Weights of a small transformer language model.
Size: 3 heads of 128 (1 for keys and values), MLP 1536 tanh GELU, vocabulary 8192.
Architecture: RMSNorm before each block, rotary positions, no biases in attention or MLP, untied embeddings.
MLP neurons of a small language model. Each row is named by its layer, matrix (up: input weights; down: output weights) and neuron, and shows model dimensions 96-351. Each number is 128 + 32 x the weight over its row's rms, rounded and kept within 0 to 255. Numbers have three digits each.
After each neuron's rows, "fires on" lists the tokens most often at its 100 highest values on Wikipedia text that the model never trained on. A number after a token or word is its count.

L7.up88:140165108161165126076129150103127167077116139112154098096080180082145164105167145060112123170058140226111115166199175093127117180144149139160086150079130133172168117080136109145175162117128155124129174104136167061114135118063088132132125069097105160142135178134123123144089149112155105216138119125090172118094112171168118140192164152114151111079090102064145188089190148151145148168100116150120129165106178148151081063172168091131120115111111101091169097112119192134112123139098097114165110163168183099090175120104153123174138155140113174144109095147120122130116098150080171074116142111105127208164152067100156165104073156111126094147122110160189119145110131100100144163118118164114120136138177148167105116137170058109123170134139104125095181158098070088108100097214098
L7.down88:120141195129077139130138145154161149138126082134189153103149177109164153169145093157123146109124180141163156116165127132110116144160164127116099114133187138188128113156134149076066121126137106075150128139176128143051141107113117107069088069099075101121115115200113156122073078151182082188124137170184125160094197184111025105141150110176141120084171137160117155075126145103082159157102099196158102184078140087143176103079130105160073090077157162178074113166111152139081142107108128160093067122139150128138123174087115123070084134135151118136110136149108155110127128146094163138140168138062132166105133144094092095113158170180143196146138190083143076158142137153145142129143107066061117170078114134137181101124133134124115075123130108102097175148139174145119122052096116
fires on: "0" 22, "6" 10, "7" 10, "3" 8, "5" 6, "4" 6

L8.up1:102122094092173124095130126155084120101155128115126134122175107113192180077091134123113108101147133153112187125120085090101131123133129067075166122073132128183121054113101080085099167141157108097134139137164126103101121164114180132158160130211154123191116117121135090096120146097201089148148176095183130155102097141093150137108100104165189094185112131152130116152131167110063118114107098101175118126120123046057068070159090141239114137175151152094120127105134152124127160176120112092128060104148111089190093121129133144153127163095097143073144133105088124064065109166158060079151074155084157141135128138066118085144095118128132102143123150148100191122089159141088118168140123173080139156181125074095118182168133115150146132162147118146131105154119079095163154141054122
L8.down1:092144118069169145113083111132203117119083145091137129137162130120073112174147139130130076093124096136151050131057189125181125209160157123108155157159116160121066129125095139094158103114164086126114138124119157073219130129066192098116198147094084153169136090143110122149150139106154133118075148159133173167114157147101117141061121139163143089182118174146127103119141146163148165173102117160125132128128127118153146123096130181101105117116161137137135095153110124092117092181121173136112081129217164165175176116125168139140088108093158139159112103132084084146169103141145138112147127177156091116150094110164195118088173110146150142137180126114081107207173091211160079138112072110081075143131144125129147117089122139092132108111143083156111170103141165149115120112125134
fires on: " " 80, "9" 12, "2" 6

L7.up297:183209146137179108121142136075185115119169138122100143121146181151146071149089146124127117099126157154138129138113119191157101124131133109139105162155104094152111136118135121084168109096125136110156123080117165106123113138124123120123162105105105100151111160169086121163087126099148091167118123137127127144061133164105116114190217136107125116121133138064133158117128131136156138093118172131122181169161108081079124050167120111137145146146098134096149130177146137112120117105145057147202083142143117141124100096165124177184134093132144103112160159105151111145159146164085161153191103137078174100101098111238142141157135105072118147124130065107158076097132135144099096156058146098116147170039139144106122138141145133100126144079143115104166114143159144120112105092113115
L7.down297:123149195165165102142165139179141144080147112159092099064116177107171133102126098135107169126077172084189098157172175155106149131119152177162093094115104166152093165113119082161132177144105137138121127123146170026176100177091134123149120135136094133133059176105079125097116133129128162152101105108118169099090118100119105107087069060124101125102173147169097137152152126103019142120129097134111122114165127073121118157100140172130098065172094135159175105170148090167124077100110122149090119130134086107136055151162150150123153154065139153092089134150158076111110167097144083084132085043124096116120142118134192134167140084157114149116199186164125089155124083114137146163116094186113139145195170126134094154113142090128141131126134085164089092101078107118129122073074104
fires on: "1" 19, "0" 12, "9" 9, " (" 7, " |" 6, "3" 6

L8.up204:161137140130156161123125119135102162092138111072129118157100125174201164145109134125147181121074121116143176124189142084160150111099178162113113081129105097156166116127094151103078214097120124120207130143139119111065135126165082180117154172167128170173182146110171179118094152189152127079150129116190139086103125194121115151169134168134150106116076073120145130122145170088116087087102115125120157113138118139086138135126090185171164115130103077079135167168125108119148137064061111079148109149136157108115137143132131156145147203138111128130166146139120161157069118141128123050103135152123098153154138148098163133165075150151124106177112131159128135142169183172137135155127165128140166209134143153087137099131148122146137119135123124177106092151174097141126053137131197
L8.down204:121110184114101169131068145171135082085138119136151145161095091163138152115138217104159184105122094117167127078131138116052157132221148133121156133139143125140170116155112130145078134163122136091115178190148117107119137127138074149115124154087184111124110104119098081177101127116081140126149119145184041155102154110148136125126144106105199045159119134138118213127085160123122100098069124106062184149080113107116136157098137153133121117159172111096110147118108125127157186142133177163167099129072093105087159115222124119124056099181118096146131148140136104140168104148127182093104134125109111080148141190116080106163119100128102165106110145147126179121147148152109120138190147121111113186150136169083113122106075141120186135126154171094160120127093187185160095085199105
fires on: " " 30, "–" 18, "{\\" 16, "\\" 11, " \\" 9

L8.up1046:108154066102188122115137140133133153189146121073152124094140138173087096147107071140121093132141162139129117152074098113081115077111115127154133133191058156203102095110190096150130165111123118149088148101110120157122143147088142066121117129132121137103160153166155130158150126152099136148155121087128149186143150087172140175136202217115100140150101122132119136121143094113147114110089132114069217081079127158194084082168145183139083113170104097128152130147118128164073143082126103078138154095115130100096121132166142105102144120178104147109097134180186100161089135156187148072104155149158121170128094122102161157110104147081143144102091141158104127149132080168151110139054141184137105130169160142146144088077070129134159071134125157113071164104149179128141122067100134
L8.down1046:191208105143142125117099124116129147156139127139104060127108179105080151107124118120172110125121186108102158148117183092102093072072095102142143170136080141096129129096081129130110079104132121112148099114072115107100134129153081114073129173088109108103164089151192123161082109120079120102092181114081126105159064107194083161102155125162076123098142062078114115116115136134102139120148192125123139146067124146132093085112110129105086140130080118112143127141124109122104159102104114114176137118156122070159073147175156142168108160202150187102123132144136124135149126138187099161098126107113064192151127114056084120193123157113088186087091176203136092105220109175165048152156155156169145162182090106110110105146098182104107117157106072146119115106150124140166165090184142
fires on: " re" 49, "0" 6, "re" 5, " population" 5, " dis" 4

L7.up1406:125140132124099125111095095166075128081131152215115122178128123187131106116128164109125143137079104210111120084142168059091099114168101095125129116075171094115141124112139072117105110096098090132104176161057133165117151150090146131130125111108123105157176098184110147120117131111120099068140140116096139127154171123156153117068142165123185132103103132150082165131143156143095111175127098124138098164134090080138124157131084106176103098116125165080137116083118181138142142141203120101100084076117186094117051135131141134110208142101149133082160133177148121120142124185144053088132145142104078125108123092081073128183133129151126077151125153179119108174110143150131120112155145153135216149105187137086077130141082109133127105116133115123180140094139094065207110076090135
L7.down1406:103137145128089143096154183149139163152159141111136148123091101105142144141148089056143118053103094084132172164151110116089149130148148084115120182148130150139114109159122139145102112109146050166118144148102108087152125141101095185078145113068135168157107103113181106161163132065100118108079097129163115136077146107102123099077181137119195141142102120141148134099126083153117089170057153107123161154148132135160149176074171169103130122143064121190120031140068105119077105120138168151133174123127134137196131049168126145137193105139187133104146109151178100137087124102120122169138162119101193110124081157094133160111109132098148102115188095142097080136139101170061136047158181119069163156135081142139132105078140116092174155143120133155136073127084155137138168150106101
fires on: " " 78, "1" 5, "0" 4

L7.up666:115138076087180093142160153117107077182119114136120070142126150142121147153151114114107115110105107117195117137132160131145120111144124051161176165137110106089143093138165155069101180047127128129179156118090142148130109129144089128133116111160226198152090149093105096115100146099137081109089080113108123158179103070060118135090119076105126166187132203101163060137196060101125176147176152126103125107108110186147084065120211209159092114143177087184086138144123116157128104147156125119107083116110075123144124177114121114107103134127140092128087128107107108123113115174077109148109104033137123109143078154124153131122119084118169147173124101140137152174133159124128087068062168124134101116154158141147161103154147100137168169125123142129124094103146135080174082071106127
L7.down666:098138117122082181102167064211102115146124151082170141145122124184160146121098194118156117150139170199118141122135172085115102219122138158163156110107070171089101089165082064116149146172138146166115129119081114098150099167116112149148135183118130135133119046095143194095141103099133125176139181070116089106178118169125110079132090126126136145088129118132125105156105113139094192142142104097089112113116111078094073124110123126085140123129109149160162133108155144139083155068138118105148098148135136100149145160118074103099137062153167122149209070131192144133138085092191190092150122145133156127102139154100131123087150129121059138179102076061107120095107082137115062168090133119112171089177138180183096082110166127123090091096146118186152161171150134111097163095079134
fires on: ":" 27, "," 17, "er" 11, ";" 11, "0" 4

L8.up1231:135150144176125101089219141130135129146143170112107136135127112132119089125084112126065031158112099141114136102126153176143114157139154136194091176077124079108165147088107123133177112104132079134144141145134136103102099133144113120132127119132175055095119128101119124138115111108162086128174100066104180115097143093127055149092143146160107168082108177139091124183092133138117189124157154091110166133100069123115141117143153102086127119169151159149170101151129177171174178083144060117140087067142138090138178088139159134108128072091121129135105134146191165157148141139129159117096126108138123158087106132188124108155149105123183128190209119112127095181141110131106183025091131158143142145166099138126116159098162103119072164072164080129178054098090122097142106081057082
L8.down1231:124143111132135116132124075151146125088135126175114128063122113114151141135139094135136150074133144152118149184133152116096132083107154204121124135123168126137093103062164111115090129142116199101098122153127110093104113095075146117140088136143098155158124101130120160071141167155137133096113083097114067115128162156106156114093095073115112137117120098087161145140135162146133135147127135108165079164121151180100125148137154106124167122133100137172179056134179160124112112114124110156100240089127177157129119104108155118134177115084069155169129099115156114129130069126128167159153110105160119150120127116094163074176120116159130167131098057131117084115122127181142106141121092118115169161162128155158085010092106103138149164187139136149143138174177073143118156151064150
fires on: "4" 20, "1" 17, "3" 12, "2" 7, "7" 6, "5" 6

L5.up45:178135132088137103085126159089132131137140148098138087097035092134133054124161107109104101131126093096112102165140127063157117076097115107122163147168135118131107150147089123120130120100109106142102059125091091092098145131080128094099108139145130096127171102149135095118156128064148106135135132158086106130182115112123155165157125114100133067136100218109139137135106095120143127089166152162134113134122112142072143161106191142142156123164164173144070085136135253094082216115117125146078157112164145090109141115110107180167093165161058139139137162156059133054144117151096080179111137114144117132095122073137163125075096125150090139115135107082099175173130116120132071180120062111112108160173087083129100147126126171133130106153146087136127136119143163058078178141185167
L5.down45:135122097184131174106138123154071127124178160158153132099126116114150177179105134168134070111110107148132071174128123093110120102207182071222055085165066093061113167129098153133108179155152124089072132113117157130138121120112133156115151124151166178092141125110104124115147122172175176116147125168126063135129111151098088151103126168118126139148156164136115190078122124158073127117129095129142128180090123066148162132105144166073120135158152139075162086106090119179160122111114126126140125104142144143111095197151108143111084166138121148136135135136145156116140079122180140139141116154096139108066145099150033153176192090056126121130110125170100101167054095140210133178131098191127059136123160172129149143175158156129149091164123147147123155156096188116096114192125170
fires on: "o" 13, "an" 12, "id" 12, "gu" 10, "ur" 7

L5.up11:048141105084166147192157178074131100191147132090163154152126123141120105071106108175079154136178166147063150133056117150130149149165180086168115114092167087144154115135123103097123157157062088110133115113129091114138148131142128192079123144139136205143165098090096107156114124170146091115120162135107133129065136106177074102076126142082170149105106123173123152143178099142165116130196158148080103122122085142151108109193167162148206115135112122134144148150140139116109105163140066106120116086078088055093096082096079114162116145122119156147090074135109124149124179125100124146167135168134126097151130124110191068123175093135198097135095081144162183113108112139138121080090149156130144150109144125162175108161077107175163144086145143078197133164160133122078119122166081
L5.down11:175165119122138113143104123187099090132147147156118158163102236097098173163118082052159178152164114129140223155123124117087129146106091092136087143141098127070130192147172153157118158109100128151138120126132063159138101090141135122127112113120126054068138131144174165104118119113140138123139143101138134099178090159182094112132102156153154101112129102094123115103082095099112135136135144119155131114171128136125094122161127113155106089138150125147102139077169170147157119137137116135100092174158182171059140174170119156116129113072117130113055132125139100109138135117183146089149130077134130108181174093100048123174175098093014208116102112090094172150158156122101120094116033141094153125124135144116132168152201180098119067119150151170136148072147111152173133082144151
fires on: "," 18, "d" 12, "n" 8, "al" 7, "ic" 6, ":" 6

L7.up383:123147182098156112106124140125093192118113112083101180090109109153094123103210171130168104085098131061136156141186074108107144090165101131132141094096143108176156154097158121166082099107134127074148101115143160076097132203149086171136125103132070157114106135145124110166179117143178102130174117117075120123074157116105109149115182119173124088129123126081134152103207150157160111161163188120141133158181118114110106057138083101111146105101182156149115165145181123181110085086120110085145125138110104128139052135156144154134138146139187117117193070153172132079119114153101143088129122142141094155134171143152185134142126145101107152114093197123140078127136133170121085142152118137102131150141174130082133100136154136169150156103197165151141175145164121155156141086153087
L7.down383:129144147149116144108183173116103158115150129151160139105107084104208114128109122142114084114141070084129112146136150144113173165167098149108077132103133078097141113144146161135125117110178128089072083153121148148108106222155123154114141140121134056093088181190113164147113118156110150180062117185149133151136108093094102122130119085131134116142147170119108163141140148097128063135089131130140154161115153065077104205103184180170129053081096142158161146142112131071101109159174131153110148151148118132156089169115104134137170133117210128135134125085149053082147071120133128091156137124156124176105161210169060097065159092131108145123122096146169099069093138117154155128137147167124144162118145119145091082131139138109164140139152190151135023146067136186144071133048177
fires on: "1" 42, "2" 27, "3" 10

L7.up1155:160147118101110124139071133128160143186143115189163147128120157137152158098100086155102136116114080127163081071133070080152113146165124133095163071088177049116162123130110138166166158165164155127143147095127132101142100157111101115156109118176145183099085185142128130135105142132083071135125104090166102158071129157125102153148155162129165192169147102065184159111103140144131093113139163158116026147148094087109173125114104128164147110111183101106136091139145125121104120100103158065070129102137141105157131173091124136135136136162106120078118120191103108119122136155183113133112086151133161135106084077080105140120115140146111111153175137093124180158121133166102088104139096162100133153215108122116103143182187090137173127127192193173179148191200163175150076151114132
L7.down1155:077178137087131098185117162173101114105113091125148158122117041184178098113145115106137128106095113114078173138108122139115150118184123191125115183169096139102102144155095147093146088124075145141104115180091124125165163125117096100119159158147127095183109049144097126144160111064066102156132136175175144119126186102132151132143158071156107118098118080131139071105140167141117133113172092127161127097155123111126140130072106068096098139143164108138137128114160124094171137117105085121153149186108115059165101129139115155149103127176155103130148084156153127162166094125156117132127127113118150055114170095152146138100179170165118114074086157171074096071081213178160192088130122138080123175088181153066088101038135145107159183124188138169132162144077149154098183119102146
fires on: " (" 44, " " 35, "1" 12, "-" 4